Weights of a small transformer language model.
Architecture: LayerNorm before each block, learned positions, no biases in attention or MLP, tied embeddings.
Training: 156M tokens, 9528 steps.
MLP neurons of a small language model. Each row is named by its layer, matrix (up: input weights) and neuron, and shows model dimensions 112-175. Each number is 50 + 12 x the weight over its row's rms, rounded and kept within 0 to 99.
After each neuron's rows, "fires on" lists the tokens most often at its 100 highest values on Wikipedia text that the model never trained on.

L5.up524:47 43 89 47 45 49 38 70 56 55 50 49 63 45 53 43 74 36 43 56 32 31 50 58 64 61 55 38 48 44 36 59 58 44 36 70 58 50 59 63 46 40 62 60 53 40 56 46 42 69 68 52 53 49 31 59 41 38 72 39 71 66 24 34
fires on: " and", " on", " to", " it", " the", "e"

L6.up310:57 61 57 31 44 54 38 45 66 26 52 53 54 34 59 43 56 52 50 34 42 54 59 43 60 63 47 49 57 64 29 45 37 57 41 44 54 48 43 54 63 55 45 50 45 73 60 72 64 42 72 24 44 53 53 61 55 27 50 47 49 49 27 71
fires on: " |", "|", ")", " ", "able"

L9.up34:52 47 53 27 41 46 42 61 44 66 41 40 59 62 54 61 33 75 69 57 32 39 45 30 56 49 46 44 37 46 37 54 48 53 43 60 57 45 45 60 35 67 53 58 62 55 43 47 67 50 76 35 55 39 72 48 47 46 53 62 37 64 48 48
fires on: "′", "n", " ", "w", " well", " '"

L10.up265:38 44 43 46 77 38 46 57 40 57 47 70 54 39 51 67 56 47 53 43 44 28 23 59 63 49 63 81 47 54 43 51 55 57 43 58 62 50 51 45 65 70 67 35 84 52 34 52 25 54 39 34 55 55 47 53 38 22 44 75 55 81 43 60
fires on: " ", " (", " was"

L5.up295:42 42 45 75 45 51 40 52 46 36 41 24 67 45 43 51 65 61 71 44 54 44 44 50 33 46 25 43 45 45 36 37 49 60 70 36 69 49 30 57 51 34 67 39 64 76 63 35 47 47 65 53 49 68 43 54 48 56 59 39 24 50 48 59
fires on: " ", "c", "p", "ro", " sp"

L10.up562:49 55 61 27 56 41 42 32 53 54 46 44 60 51 50 57 54 50 55 36 41 51 25 50 56 38 62 42 70 62 48 55 52 59 57 47 51 49 53 60 56 69 47 48 69 60 48 58 55 60 59 53 65 50 59 54 41 27 59 65 26 64 38 58
fires on: " ", " had", "."

L10.up368:48 53 56 68 56 21 45 56 39 49 43 66 37 53 38 53 61 49 49 47 52 41 45 55 73 73 39 61 46 76 60 44 54 68 66 58 53 40 33 50 46 42 41 48 46 53 48 65 57 50 50 47 33 40 68 56 50 62 51 46 39 22 82 46
fires on: ".", " a"

L7.up1:45 62 62 35 63 36 50 51 64 49 52 28 54 29 46 54 34 66 61 23 33 41 43 66 74 45 70 32 57 39 67 62 54 62 61 40 48 53 54 58 54 45 39 27 69 56 41 42 49 42 63 42 38 50 62 58 44 67 56 61 59 60 41 37
fires on: "|", " |", "art", " a", "ft", " to"

L5.up519:50 49 59 34 36 44 50 30 77 58 45 26 62 35 40 60 36 48 60 41 78 42 63 49 33 65 60 49 40 50 62 43 46 45 40 75 48 84 57 54 42 60 56 47 46 63 71 47 49 37 43 63 54 33 55 30 35 70 47 42 41 35 29 58
fires on: "ot", " of", "b", "p", "ob"

L5.up19:33 32 52 38 61 35 60 34 63 48 46 51 52 34 57 54 77 31 48 64 46 52 44 68 38 43 65 42 52 44 62 38 47 33 61 66 51 57 54 61 44 37 77 31 42 51 64 56 46 39 53 66 48 33 52 36 43 48 58 33 53 35 34 44
fires on: "b", "ot", "le", "it", "ett"

L6.up669:57 41 86 69 41 37 37 58 61 53 51 53 57 53 55 48 55 56 70 49 39 53 27 52 66 45 34 37 65 73 42 65 57 59 46 49 39 42 52 70 36 36 63 76 53 43 56 55 40 78 71 42 50 42 28 32 67 57 54 62 62 57 48 51
fires on: " |", "e", "ro", "c", " Rail", " on"

L9.up12:60 59 51 50 59 26 41 54 41 50 55 57 46 58 34 35 54 51 37 32 66 39 51 38 52 55 62 16 61 70 68 42 47 54 43 51 54 62 10 36 54 53 38 63 48 35 55 52 53 49 49 58 49 49 69 82 50 55 48 52 64 48 64 55
fires on: "."

L9.up111:48 59 55 32 66 38 59 56 62 43 48 62 65 46 52 63 39 42 80 39 41 68 47 57 26 42 72 58 69 38 61 49 46 61 45 42 50 35 57 69 51 67 46 32 55 51 38 45 44 45 35 38 59 58 51 60 51 21 57 48 61 52 60 54
fires on: " in", " d", " s", " ", " h"

L9.up61:40 63 59 42 72 54 49 47 57 57 46 43 59 32 65 65 61 51 59 45 43 51 32 55 58 36 53 55 49 36 56 48 37 80 40 56 67 53 57 46 65 49 69 42 57 52 28 34 55 44 64 49 60 49 50 50 56 40 46 49 53 79 52 60
fires on: " not", " ", " or", " as", " very", " \""

L9.up382:34 65 55 59 38 47 34 41 73 74 56 45 58 47 65 70 53 55 57 28 69 51 65 51 33 69 39 67 37 44 60 47 52 51 50 67 50 52 41 47 58 35 53 44 43 50 43 48 64 34 49 42 15 49 59 37 49 62 38 54 41 21 54 27
fires on: ".", " in", "at", "ed", "'s", "et"

L6.up638:62 57 59 55 65 60 43 59 59 39 44 36 48 52 34 33 57 42 74 64 61 39 48 56 49 53 43 53 28 48 44 42 42 45 52 60 31 51 58 48 52 49 46 34 61 41 62 48 48 30 63 43 77 60 65 60 20 60 56 68 41 80 41 51
fires on: "ig", "ent", "at", "ing", "id", "ind"

L5.up234:51 65 62 34 63 57 57 43 41 66 44 48 52 60 55 40 54 64 55 55 47 39 39 49 42 58 63 49 55 47 31 67 41 46 49 63 51 68 56 21 46 50 63 42 72 51 47 63 72 37 19 55 46 72 58 49 43 58 32 47 30 62 46 71
fires on: " to", " for", " of", " &", " |"